From a checkpoint of a small transformer trained on Wikipedia: 8 heads of 64, tied embeddings.
MLP neurons of a small language model. Each row is named by its layer, matrix (down: output weights) and neuron, and shows model dimensions 304-495. Each number is 128 + 24 x the weight over its row's rms, rounded and kept within 0 to 255. Numbers have three digits each. A neuron's up and down rows have the sign that makes its largest values positive.
Before each neuron's rows, "fires before" lists the tokens most often just after its 100 highest values on Wikipedia text that the model never trained on.

fires before: ",", ".", ".\n\n", " in", " on"
L9.down762:145119138128162123138132125092143073162114129174138114115168154116149144130118139121113115132144197106128142125097124134129151155137109076133139103179143102085149114114184090099111133133144144124138119159085121129127123114132115123106119127142126183114150089137134152120120106112111119100126160115130136059124088121137130097129126128139172137099157110141120164107113166126100091118107141133174167109122122128145175117112081136144086122179139133136142122132139083123133108111125107066121130131161108120105075160118126146107110138117146100124137094109120112134133067125121133147

fires before: ")", " |", " (", ")\n", ")\n\n"
L9.down730:176143150110165131109172147140118149132162112132156129142124105173122138128112154123123161141123121111135096135144156157102105129129147163108129129085102168129155165133109103117121121140096143151067143116121133146160138160113140134116122125125147116140115129150074125133118124145134145126131120164162089126144124139155104133154156136109124145087079098168104107131131166115101123072119141152092131094167103122142143108102124162096149121121104073141141150129132110111104128132120105117157109104077120125109118117122155138131143127120125108136112155135137100136163117145115121142

fires before: " ", " .", " |", ",", " Final"
L7.down490:139123180160088133128123149117109093167128138095115130075166142133106085112167100161120133109124155110178140099108109135087120120147151098136148134135127123098084135159127157147138142145171132131140166117118138112093119124114132143119134111111116095112095141127150112145092104066161130166112168139100061103147088072174094107092093127133155127131143133160104118179103127123142093172153099114149158161148133160075130142110128107167132108093180098115139136119119142116146127100138123065153138113102148119148121130160172099152099129114120131133181118131089115101121124160147118127

fires before: " |", "′", "5", "3", " |\n", "2"
L6.down206:151112101130111081132115160123119158137123104127142100119165185102121100129130074135105159132138094133157174092114084174127121135108119151121137149143149139144096115095158113169121129136185172098104130060123122117125171129130155144142130115128125124111099137120172127143148092135089115076137165141116136125090141168102178101084103111149111156094141068153114152151114157137162150131081119102160158161128154142133096195138132132128114133125139153116124129114144140132154167119096102085148084109138135134162126103097080128105092152147153117152152108120097108148110129134170107133

fires before: " ", " W", " @", " Ottawa"
L3.down1267:142116132166124101141112134210075122128132114093122160088106140129150116146154148121068104103114132171116089119104108114115158126110116149152141140149171131112117146156115102159147135124128147131127117132121135073105124151104126136125171103110125129142131136109143182138121106121144116124171147157085165123145152118205135143104107145131113161129117152106109131151152116088122111173151154171128149158139147173116143101097107157116119122128136128155111133126120086144129104130131116125091146110152147144099131109122122147102107086114080128115151120164110103103153169145135117116

fires before: " ", "20", "19", "11"
L9.down882:133104150158099121120107164128148155104138112110126131144177147130141147131129137141164080138162085110134146118191149143140150118127082087098151133149105170109111102153110149085123161157121099139114139141133162127126113096175098138183134145110109150131128096119156156113131119130097107144141101163120141176168119138080109115112157164128170165127118128124167121129136104127142106149126140127137124140117118099120124100149111136150101134133164090121137155076148127134138178154123134156136140099104110114118095183120168130134169119112148137165150153147154137086106083116127125147

fires before: ",", ".", " |", ".\n\n", ";", "\n\n"
L6.down1035:123129148148199140096144110151108098090127106180173121103121117121117117113131125096117149119122135118167087131142142114117125123134156099102139114097150114114141090161103142080120123157161091125072126135133146163141094127164105117135120107148152102093095058148133128126126163145154127134101163128142111127132164140165125123135147129143148127117131129126115112133174102124123127128115160142101109168097113122094092137123113102116103130151120092142146177152135150118088156106133129144174101129097160158097142211106131086105169128110150125128122134163113157135145103107107156110

fires before: " ", " |", ":"
L9.down158:149120137122126123143096089159126136138111131096111096119127101104116146156124072200138127183144104130075160150123173125149132106128162113097176145154098126124159130135107082130163094135082170126119173151103111129082116194144168124129135064100149091145143151143137122164117147127129106110163112115092129128134122151122072143124114151133112141136123081154146113093068138158101125164147096152123133162128123138122138111121139170118167100133126146091099139082135135118117102137159147086135114091128140143119120102148189125137108098114115144090171059134185103111092139154134145129

fires before: "2", "0", " mi"
L7.down227:140109111117135106137079126152137147130166147154143143127128130081115132133098151125158105104131108130159160136089127125162143166125105126133151136126116103108148151092142121118132151073122161108123117142133188152124110097112121117140178178145111134131143124145132147120121108166153127112125122145151162148136167124152122196139139099137098144095109117123109135121102098160078120146135110130152112078137113148146134137133108125109140118100100140119100137118108159108108101128183088146139103147075128089168135140117063105142156128158126140140160133138110139117120121167144140106

fires before: " ", " |", "."
L7.down1161:098115148136104154152123134113123128148155141103151118140131171158121121120201101127108114152137119106115117122117170118119156124149154116107119138141134124151116094156104147109122133160157121085144154155102132135114131127144108105170131084113100081126117130121113066122110116134126117135162114140134129136127129127135104092096127171143153151163122115133107107104135130155105103130091116133107171092091099187113118127137131137083081107098162120115130111127134166136100108157134164125134144133126168145158139142121130136105141146133142135124131121171127106137145119152155152196

fires before: " ", "23", " Marine", " Division"
L6.down808:104156139153133073146165102120133179139122185136142127112160159109137113141120126123119088143139139116133110119155125132130131139140158085072175104105122095128126162138099144118139153148123119109129142100126084169085128109119128137130126140122098107139128141095145144103141152166153139070146116145102183204109115122072106146107108136152122150093092124119151114132126158118090140131122166104146134115146154102122132088143112158140108119102102103154142119122113108104118124139122156129061143156141112090137155087102140133133107149098116120123143149166137154156084105111146147133

fires before: " |", " |\n", ",", " square"
L6.down543:169100105143144146177143121130134132115136124127125180163122127143119081110102084117204116108091147137131130110156126129106089170130137130108189154094127112162138118129123131139129115130146102134118144137108117156115103137097132124126187138119117104114114157120176176110114123124145145106121116157098107135103109122122118085179142133138097152119110145189110113133116123139094117152147125144147154132090120160107122134155114098134133123100163137117129100107104161115110099102178126120153123122133115135108145112164145141115106156158124122122176103149178110110136110133195122177

fires before: " |", " |\n", ".", " "
L6.down279:140141081165135112144150122089113123092077114092116116113099111143141144156119134120147110122106110146122151190126137113127148126131169114105123142145103188108116132149098126155102146137139124134118145143164146126156139087155150116178139146149118102130091118109132121115070129129156137109126136124127155165162180191110107141129119139139176106140142087161162142149127111128128130149154118056126095134127141115123115106130126083087086098136097149143140157146152119112156150133106153090160101095131135119120153152131087165141143134143155175117158162103099175163129095091092162192

fires before: "-"
L3.down700:117091110129176144134139150150120139143141111135125178104098123079132114117142131142138173133124144118142133138191127139172145092105112106131133145133140120092101102135142145111092134136146139083112123112104144106113146177107110098134125150138137111120123144121152109077102143134106122136136130129130102140059126093117116091131119152076138141142131128124166104091129123123110123118124129157124163127127159121130132149131138150151098131121130121116109092134050153120108097084141113112119104115125123166157133131134171143153095074141145103170134097100142125126140147144116117074

fires before: " the", " by", " to", " for", " a", " and"
L6.down468:112116132092132103190150134113105178127115116143133111101143123149107134118067143114143171113093153141176136144151100110089132111099116105155123110128137142168113133106143073146132119133139117099099119135129117109128140149121087160153138163138144139117165120143174137124179128081132104114119138096128083107113101150134173170113101149129092112049131109119135149145130137105078128153118119096186099129104116151121125109119119146135111097114129122140147171145147106164111119152121150155135179171150114122148074138113116132129107166139136144158162124105159121142124130130161127147

fires before: "|", "-", " ", "|---|---|---|---|---|\n", "|---|---|---|---|\n"
L6.down143:090169151132119134154130110158128111143095132099102103159141141144115126127099123130146146103140109132133172156191144127150128127109124134136089117133117143120163112124114100153137175182101097116133142118146113116120182161157096146156140177120077179150112109080097137114143137131109138164133120136138114136199124148145125118124146124122102114129126147142127126088114136116082128154090125124140145120139110116077150124110159160133125127132123129144151131159096121133170153124088120104104091123125152108113109115123115109064133098097137142169153121122129151148114151149149122116

fires before: " ", ",", "C", ".", " million"
L9.down88:127099134078134131156109129131128125149110151097102134146101164158130112156122139082120134079124124122148139111106161103100102145110117119092138156157147169120151071105126128149133128146101117112172114154131149151120067110148136154167118108157134130100121138150152136164111123161146071160108127109124145135149150097147151153133120055162136132075142139078124141100135137115140159152139108182083110174102137106116145122107116118137111154113115109111088132091131163088122108090156123125163114147151104164150147096115154055125127091096127137156107098118177141113116121139129143148

fires before: " |", ":", ",", "\n"
L6.down219:142127118120104132128147083085113124111164143125124129104145158168088091112133094155110128142123139158104172157146137169124154126157119109095134166130165173131092185090134111095127118128134166178161113117134172125148146108127137127173155110132154078090104104106115127116125122116135132159191132122062131139121092091122143150108167110130184146133117164177086132137103096082136121143127129137158131130147152114140123136141115135128101124148048146154103108152142181113158126132136113178088136107112116137143169116114111151099126138086142123109133154123160116144173108157153142126

fires before: " ", " of", " |", " |\n", " to"
L7.down218:131128124095139151179104133158111169119125145122108127114128099097187128115135134118127152122121117127143151116150137152162119135101144138165119165069110124130117177110148128131106056145159121124139153138151164124156137136139129122112103096106124078096120111174143140109142130129145089118112106148093136115148179134135115118125084174115107139088151112100110110143134172155106136198117115112077168103068135087130117129127165172169120113125115138133139099188109129130156123102122131128111097084160131136131118125114154143133145109152114111087130136166123127176118139140133121139

fires before: "1", "6", "2", "5", "3", "0"
L3.down1095:086154120098112155116140085111138146143116112107114148134097115072115117116106133086120096141128101085149077130119156085131122136119114107104149119125119073112123129153116120105126134120100128129114134145135106120143149131160152126130121152184103124095099123132144088130161109156112139079121140139148123135119122078137116154101153087110105116141150097117117107166107139112133129144105152117118183117163142111120137077145083107119133121142119140134098200129176131080148180097124148184121115131099139155153139131109133074187160155162146115147133155126107141158150086114109123104

fires before: " |", "|", ";", "NL", "DST"
L9.down1002:102121126139119148160118153071123109118077109160100120119153105112176147126131146129084152157109147104113120128088142102115145156124127115118108153164098163145156120086161145085129111113112112151104114131147101142141163147142128107085152142133147109159122122161131112131144104129126112139128132123115152156101117137109119128121081113139129081088176159086099133114089112110120127111145098149131148074124119147133099128107159134124136100074115150095120127129125155117142094070088118151133126111107139133131153132170143146161112133152158108125107135114099151139112134082146114147

fires before: "-", " ", " the"
L9.down857:153162114126146134159091105126129150125156099143178108110143130124103083115125119100101138111151143160172107091150151131097142133131115168147124150127138139134115110123124105103093157109107132142121088114146128129125113145117130151110136129132146122143128128133098092132115144150126118157112148099085121092132095131124164067098140132157087150135121154104136159156122130086162065154123137096133133152163186120103117127138077124116145130144134140130116117138093137077115129092171152102148131135166077159137138120111106154128118130129130070105130119075099125133141136142094130078

fires before: " |", "|", ".", ",", ".\n\n"
L6.down37:096111145096135138112120126103115153145107161090158147147162125108121078086144163110111170130126140167149128130136126162141129110122150174089121140138145112132129135148094168121162102151136152133095126052124115154127134129111131127129106147100126158152153137152155103107137163105140138143100130126173146092146103127141122127164122111157114143143131126109139188142126131114103134125118157069110144114126163081131134100096113171168140105144069144161106132155100118149127147116117127095080147125151139133145129118149120089100160137114102091107125103146168156101096171097103099123

fires before: " |", "(s", " "
L9.down1187:110150150117124105163100120113124162125146127098107144107113110147130162113135139151057111138139112127111169158114170104126145134131130134141139159129073172140126103091169156089121161153119107122103129142152085117124137135113137154126111160104135095109118133162131156110099110142125107190149119170135122166146138133134146132122097115131105144168179128137207144149128124135137141152102103150089138102154165153113123129101121138117138132115103124171123127097088091103145160131126119144128133111110155135115109138135101092165124166134125163091159109136107098163117127126120124123

fires before: " |", " |\n", "2", "0", "."
L7.down1080:164153165131121133078144147149092142085095126106125130149118123116092150098148092102160138121111105148173142128098151101130159116100131099131141136102179139113161145129099128132123133136116135124117127112136150104147142092078127106152127148146145102133096168128101119114144133183150142097104174148142114120113113111139102125106182138112102132123154122151106111144157106146119157138162124141152051145107115098166118165133133116103132107186125165159129107124123116095095122096111117116126099139133082122133126137161130136165123136139184135129147121116130106132143138135148176122

fires before: " ", " |"
L9.down794:103131150134178104096104172154140184171117127147107134141145139124145057098100172145117107139117120163146145141140148102123124158165126140136084119175105103159082101133117098114127147139144120135105152110118120156106102131165132124137130134149146158131147100130125166093106162096095111147131124127158162152142166121095123126158084121176111149124132158118128125114164129123145104102092122150100152109113144108134152130161118095106152104146144115168136138067153077090118161179127121133106166127147115179101127111145138141118129139132112143090108106142125132123118150109139120103

fires before: " that", " to", ","
L7.down203:147170118110120112150127114142117121138114121068128110136127166122114126142170106129111171097172081108127156120057127120130138118126155176124132123101100164077134116151113110103140099167165159119159123186128118131121123144112121138125083122121157119105064111127110123123121143100116131153140143141153116118125148143111132111112136164162184151082094077113133159115155149150124123140180159165091090089147100128140083104121157141125143131065148139081114121185128128098183140145156128145111139109147153138074125116122108119146111131099151114137120087112171135155125088123111100101

fires before: "|"
L3.down1201:104150128165080108127086129104092155149114139074117106095151141128172106153108131125142172129111134188120178148211103127164131096103146140165103113110136116133149107111152099130135117139146124170140102144115113104092122194109148105123137153120143129128131129105096142149129122134115201122151137129124102136085124123133133138146129118105148139101158138129134177119119145173139136110103105117146148150125162132127154141100125168088152144129129201125124139148168142158177130158117100160117134081158128148163143119161134093139140118141085116111108124120133131138138177152179116100

fires before: ",", ".", " that", ".\n\n"
L7.down388:095101133152160108120139120167165140124116182169128114089104091155159110165125129139161115131110137135160081108132149132110169133124137106128129130092130107051086134107152153140162121183107076163147111115173175126100076068154127129119139106127152083136159132106146126103128111158144150129134107080182114124152113115124136141102138109119125114084148129125145120095095126144150107155166091117137147170125140103162092127119127125151119118150163134148132141124131153111151112114122076117147112160149160110134142125195122051128135121117101106107137138146107146090103141111119120154

fires before: " |", " |\n", ".", ","
L5.down341:145089151088157130111127121138129124182114125119129114164082120189171105148145112159139096123119121136156152130121129158131128114175110109115152127179123103151161116047117159131103076168080123129138137162167152143158108104122144144124096136141124121113106071127161106171127101142148102113095158141112124115140102161156161120087128123129144116111121158148127172158118131151123106148150124133113098131134165104145110102148146132104143147121141136122148173104124130142112102103154158116156136134155114124101165161120095114116135140136097108095106116141149160125136159125154128131

fires before: ".", ".\n\n", " ", ",", " and"
L9.down1017:130112140135123128116150133079155140079138148131149131109107128111106125117107125149126106127120110155155151133139126139092089063139100111152147097123115151109202064073141134176104156155162132140123112147140157132126129106103131109153109106129143172092085133177135182142110140132086117135101117107130099150122097139142133120144119160112158129129111136129136102113113099114129140146149154093104140133099134169126134095113154110118142144099100112113100122099171116138160163130132131089152119123135120096132134146165130159093128134137121110083122105116135179102157145140094139166

fires before: ",", ".", ".\n\n", " a", "\n", " and"
L5.down428:118103123122140134188111099126134125123138145131134124105117092160128153102146104125079122141096102115118138101118102182177103188109130088163161116160142117127107136144102134154122071137139124131100156103096139104137090099089143123113137112115147115118118141148109105121171102121107153097124092127101141100116117107133121149092162132143142126100102110129100171122133084103071116149168119137139137105118137168139127124102116123132105089128126135119152133134129122138109142159159101086129123133153138134103142160120144123127161135099145118120138180106141081123125167175147096151

fires before: "|", " |"
L3.down383:112114120148148147154110124118123129117151102122144118098147107129124122184173129106142105067133146144123109136107144154100134125093125126150109119077140127113097121170126130086118120089097093112154130132140108163116145121125121096096127146130098109140140129144143119136102141135102155109092111141135122119145113119149110167169129093097139103122152127145099126091114135146147109133175166133120110159111146099141136130160107114124099129151185198151108147115107169120159119127150121156139140126134148149145120121146104123124137107138110125105118168097142139110125159135131140154

fires before: " ", "0", "19", " |\n", "20"
L5.down28:141146106140147160131136163111146130094111160130092151128165136116121164114143143119145106169092139125131135128118132110136145168137070138137108131097115139098103083132143153048160127118106151171159162131155162098141161141139176143119151123156160135154161094112145081160127095121122129133164127143121156142121180148075129098105148099112155149160120094153115124114119150148152119122115118127157118131152136130104146109114205144156103121115095131142135105146116116105154197104128114147125129141140113134108161150117106162155094118141154088137133126152132099113103133099159144087

fires before: "-", "^{"
L3.down547:116124140103123147123108111130110163084129150141112071161103122126159151184116169124154131146144121141188130126160145140101157151169149135104099104090150128131081139079142138108157157099149109158098104110148152136101156104127105149167139121128146157130157098144118109130117185104122087105106188154114130130168159102105080141089107120159140115109173127138135151139131093162115114134135177130133098147183136113161128092115123155129125125152133125111180142154157112107117107106156123165077147126159096181134143163136123122140125129094171170116150150137108151164141140099139120161

fires before: " |", "|", "0", "^{", " |\n", "|---|---|---|---|---|\n"
L6.down259:109182118120144152157167179076107125133138069115145136122173094126147156156128162137108159111139115085047133153133140088128095138127097117105155179126127165113133126172151107158114110074129137127081122149128145145133185130135096173115150159129133115141123160133173151153130126143108147163129117128114133141115158136126113126119147162124119118119138134159100148085114119162157096176145135150151128112116122099109164142107171174119120091124106159086106134092104109134102125127152121153109173146100128130127091131142155102094168105093134178172120135096101153137099116085109121165

fires before: " ", "0", ":", "1"
L5.down1213:135110151117171154121156134175161148108131081094126101114114119161147103119183146126102130121157104141121137118141130122132111127100072098154144130119161112145140129179154109126085162135099154130116178121146124177095176083117108121111071125091105129159138094126166127103168126102125113125108129151174135105164156127137133129146137143115133140132093139114145092139110101139111108114135103135125153151124141132115112113149095095112117072136166096118092147150155155118112167152097126139141154133143144122146159124104130111128093153138136085139140143106108135144144093133160124106

fires before: ")", ")\n", ",", "\n"
L9.down718:151117160135106142107138128142125122163163128166148117138133073144175104114152141147133110086135130099138114135119109119148137137109156157081141132082145175161138167127125129154189186116113110111116156095157143110141139151142145107117114100103144112117093102149132083128182128141117151101134146134135153138155106144121145081152169152150154138131098126095165107132130115144104115138064081110128098098138175113139103118116138122159159116128128111146102093128135144135117133099116137079133132154115109166168097144125103126140097106117139103128134116110145098130108167151097144133

fires before: "|", "–"
L7.down828:174133129105073170141125158123103173118117075124126111132107152147125127115127127116148150101167123103125181132146113131139122125144137134118069140121134113157121133102139070125140124138102133122113138129103116107141136121122145136126136165134140105115103153109121116101118093214136128131091111147151156164122125116115145125090115151157122167123117172064146115086130145137145130110068135129144131176143156117113085145150110156063140154106147200099129129126128106135149121082074120115130108135114139112113115104123102120117145106124127180118171130084129153131133115147122143103

fires before: " |", " |\n", " (", ".", "–", "\n"
L7.down1319:168186129117140126136092099109136120140130102101152093166149111138150111128170111106144166134171109105140119106119113120138145157106155113076109124090124086124160181127061137124156126128142122155110128116127146136172145098127129091129128142134115124086132156114125098122130115184131166167117140168149085132130094084146148140118105112110107104148121139101130160163109101180160092136121106132124129119147155144170103193146138096119177148131118161113108162180109136115094157085154105150134118102139118110143157123169056112121144137082110103109130160148126127138131130151108080103

fires before: " -", ".", " |", " (", "-"
L9.down153:091133115134131144151113143113167108124165158152123145162122160111124145116139183105132154112132113081139099103156107149141163132118060137139118121115163135134109094162068161199126129111165160135084134105113139145109110143132163126104118119181132164124142123160135069137132105120154122082140147127171105116136125132117156113124155121104131077137092187120142123125118119135144095115048096088115113110131126105139109154125135157129172146136135144139158143187137137158101148144112080127138164123118129168136121112150170124153114125067135133133106109129128138139151127154151103123

fires before: " |", ";", " streaming", " "
L7.down207:100142116129124175095083099116131119128119122131115117102130134119103147106147109139108142136120124166109126124128124160142129128071157179089133166071165111147139096148106116146124101148127071130185133116068118125124120116141163109151123129140175141115112168107133127123145133127150142119124116139103112100170102132133111125170114143153145153110115142117154165142098113181140111149130151124089129130170144118113147112136136080121119133096129150134137185147157174140141136140140132103185152123133148148154147127123154149138160134153107142092135140131128140133099154163063112104

fires before: " |", ")"
L7.down767:123129095148125122101149119110093129139172129108110103110107114095132111117157137119125124143129133174116114135116132166145114108113142133141134123100110109081145181114173156160117131146141131112118128120135150157127173104108149149168118118173144146154138164103134181156129138148155110122144123139092137125157142122084140139134127154107077180144162093159128136108135140100141139133079137135146110163112131118153125122125127132158141080107128121145137122112133120165156141095142161107106087121138101103093122109147125137113121089167149167120120099126113150085106157133155158156

fires before: ",", ".", " to", "s"
L7.down421:132137157144138115111144131137156111096143142118133149101160106136101177144147152132103128109125133130120080115109112113139085118111205160134139137088098181069103118137083131135138197119171136131142154134142100111141105135070108155166103139167141133170082142123124116125142149152123146126125123125110125114175111145144147127147089155103129119156100133098128126133139101141116115116154167101125104081117101092133132147081151142129134140126142132131146140147148098129148106138154121141139144088114173128108133091137087071096120153110079136116114163125092140125077117164103122121

fires before: " |", " |\n"
L6.down209:166162119112154142115133117122180122127120113128114163153109113170140124137108108117124098110113155132154136147113134158150127132181152124093118136119105123123196139100132131111132138137085124094144150141157132131167172120078126094151137125166117135147152117116113177167111130140146124153113105175103114176154143116130108153145109115115153145118115141147102153136108110095084141114098102105135106157083127126131146128148107114101142081137100066145096100148103147073096141125122115127115128145114152114128124099149141111131177130176114174149112107100145078141091112099101074152

fires before: "0", "1", "19", "20", "2", "4"
L3.down297:125103157131104122149128109123134157091142077108127151142125120150138141164160148134158143131126118121177133124093133087126131120109159161158119143133126146098129082129100079114136112141106143127146147105119152136130182109124101118126107154135109161086130128163156123142144116105140097081105154148106112067120137160140165152160134115127083118193099162157110142143121151140108137093115121157132123109154122116127148148141117110119126129115138146122122147134159099100129114124128136108119125130145107117115146164090086109165104145132090143130109108113117173174138115196080124082

fires before: " the", " by", " a", " over", ".", " re"
L5.down1343:154118128118132110100084091155127147115126119127168143127131107132121072148125088125135191144109133184169174155073085111124124124114099113195160124163184109123132146113144126138108131150105106121142159086118109110136131156132150118141114108138162154100119119074116078162105143120120138130150150139130113160100110109122146117107111118123121123141130123160121132148114142128105130105120117135131107122087115131127146139142116164133062141172174099136098140145192109078090121092126141125139178117109184110082093083100128150127094135123153161154166110177088123170184111147103117163

fires before: " |", " |\n"
L5.down1115:099100139103128117145127167131145138160140115117118111164166170100155120150143127180149121103134159120154117158100154142094150122151150105114140138149128154118143127146135133176121141133063099132144179137098144103148085143131113151123152080178137085150143128134143079142131118132101118143143132143102115136166130097126093143116135115135117142131139161124117138100099113120130151163113145125118111123140118132108157120128147112164126142155059156140134119138108133101154116137116140095125117092112158156099127123145166152125180134099114121105157118081126115091101125147128121143

fires before: " (", "′", ")\n"
L9.down181:175115143137141128152137130133134116103152206138105124109113179140113112166104125118120103137088114142096114110148145139100123108150108171142093108109101172110120138152143094144079114137094130107136125125107111094140094177147112105122093158102140113120127133132117131127187139142110157145124117126172112152131148151120142157101147105130146139107125160135117117136168108104154106121121128135110155136148159170131127143133116108141153149122148087143121123135156092090128159154123109127142176143150156142139147134127118101126136109135145091140084117104162147110108114123097135141

fires before: "-"
L6.down1033:112115132114111123192134102134100121181108100092098120116121176118151159104143103106179128123149124116104152138162155137090133104082121140123143157090126132125145122118121146100181171098137123107127145079089135099134118151135140136115105143140116141151067170126145152095117109127137129134129110108091105089144106103147106136129117120157148129125112101103090125067114101171076097150171127145130125085098108108112120125131154169122150134142118138131103131139123110119121123111110118119133106124119143118132098141117145149151106145127126103134117122139144145139146058162175086139

fires before: " |", ":", " •", ".", "-", "–"
L7.down717:123109129142105151139141113154106105157156109113137143106141107153123157142134124143098112135110095125119099156129168126118108131139155147127136128152112141098163103135113057093132141158153126174136097114142131148143152122150171121179148115150097134114135102171123115144109129120135124108143135145173125125160180113113120122115135149130092075111123132093082115120122096121144152145150121111129174112158112132148175123146078113084121160169156114129163148122111169161129099105114112147130104122115094165126145124113116153104151179137121145142107125111089167202202129125143128118

fires before: " |", ".", "\n"
L9.down69:090132142112182095143128124107124147124130113131133134128146125136138115059138130118119124134098132115136116115123106121127142134153123115143166136123148089161131135104103169142113111140138121131117115120128173155106144129133089086146157128136180113149104144100119127117129117119098136132112157112118096077148135102122128145109117129103111139108138121121092138115127072149112116145120117107124117169127133115138136123115163153148158138116121124113121141120155116129114126127127134138105107131155138157143142152102123099151105091111122142133153146125104104134142154140104114134

fires before: " |", " by", " Votes", ":"
L9.down1290:176112135129165106092124073136117120137108126091091123143105134154123187159171160139168124124136116131104125113144111109095119139140140134137129147105130157118179155108140126120122102082117111121143146144157135114108115091136142103141163127157158117184141145154157057136152123122123082102144129138168108160111192175142121190134105129086138106117131108114114123092137130161199118096114128112092134137107088149101132152094149124146139128113118108142128156123135105093131091144140130160106137106124163107134114157122157127099121149106139116178175106140130120150102071086124085094

fires before: " of", " |\n", " |", " from"
L6.down521:130141169136122125137131143136118128153142146096095139108144155090149098114136120144077133100166157128150125138133102129106139166130133157147129161124147132123136155144158120129131141134153098109165161138112174142130098078154136163135109133124089132120148112167145086135170084069115159112125145112108118071143092137115136139130129125111155131122142119112144171137099134139051100155106137090118117101120142149086133136116143096141147153120134145106111065158112141167134122123116093106155088087126109150107141120159125123093097125129154119086124115145103151129122113147107121160

fires before: " |", " ", "|", " |\n", ","
L7.down928:105080146130138157182125148141147125137104123126144123151130153115143123102149113138171143103108088131131170099132180090140099075095084125098127095104114121125166143081094130149131163175125106143124099119083124163104133088144131174137155125159134135091092124123119179087095140122172103161127119116136114138154113114126089112087121179166116088109138131098137143071151119106123161118103152165151128102127127126102108101137120097124136108138108135117131148151132153127121142114087135147141133140147141104105113139136135173091135117107121144151098117092154151148152137125143143149

fires before: "|", " |", " ", "20"
L9.down853:103103108158152163155132126085108115091122154120139163131178109161113143154143069125085125143171150114115098127141142154105159139137091134144128149124121119121136149121112125116109113122125106091158136129135149104098128119115167130115123146140113149163139141111124133102105070140109128112127202130113136138111133099137149141102140117163108195103092092141162153114126080134159105170113153153154120138146149105135131174083096159123140118103135173139083125155128139140115137079140119128109163089154158139120191123132134119152140117134158139104122132156137149124110169143136099140

fires before: " ", "0", "1", " |", "3"
L6.down1279:149152114081150167169143102111168145153129143129143096130089179139122115111141100071159082161126153103157121125104130111139121122161120120125112152177158147128117146108123116141114149126089155075143103136130106157153146132065100081124105133133108103131110063126092130108143090135119138119144125128167145118108089101170084136134159172099114138114133171158135121076123137134130089137136116178105143140140175168140155144108134126154156109119144055112149170115146100125129134129112106129115118128129103124150143146110084118139100124075135139080126125123098102151166137156129155151

fires before: " |", " ", " |\n", "+", "."
L6.down545:147142142142139141142138123111134125152104124125137152098090144126157139096123133107151115149130147081113145129104132142093124112145148112131125102180066104086148116127148102155102134164086145132125138126136087130117142075078104150110120163121094150145147131135148138125142166142158088115073102160119160159125098143098106130099152118158090103151125138110121113122118131125137092139116156137100098111124150136142129140119114138160112127121164110109107147070136104081073103129086085094155103167125109098124118077103141112145159080152136133137120105117130114163144125087148155123

fires before: " |", "%", ",", " (", "–"
L6.down893:115178087174067133098098148123089136120094114098113142102108120133116105143115123156138106130132157188163125166128089170142129131137130142112122113128124129122112105125093120102114144069130144122126165145118147114123116123080172157150101112113165146125178129113107128144096098116081107116137103125154104112115126153166095115115097111145121159119148144092111109129125161098108129136113136153116165156121134142124138133102089108122126137111132152141064137116149117151121154107114117111180162115142079120154101121166117106134182098133137137143145135169079142132143086155164133134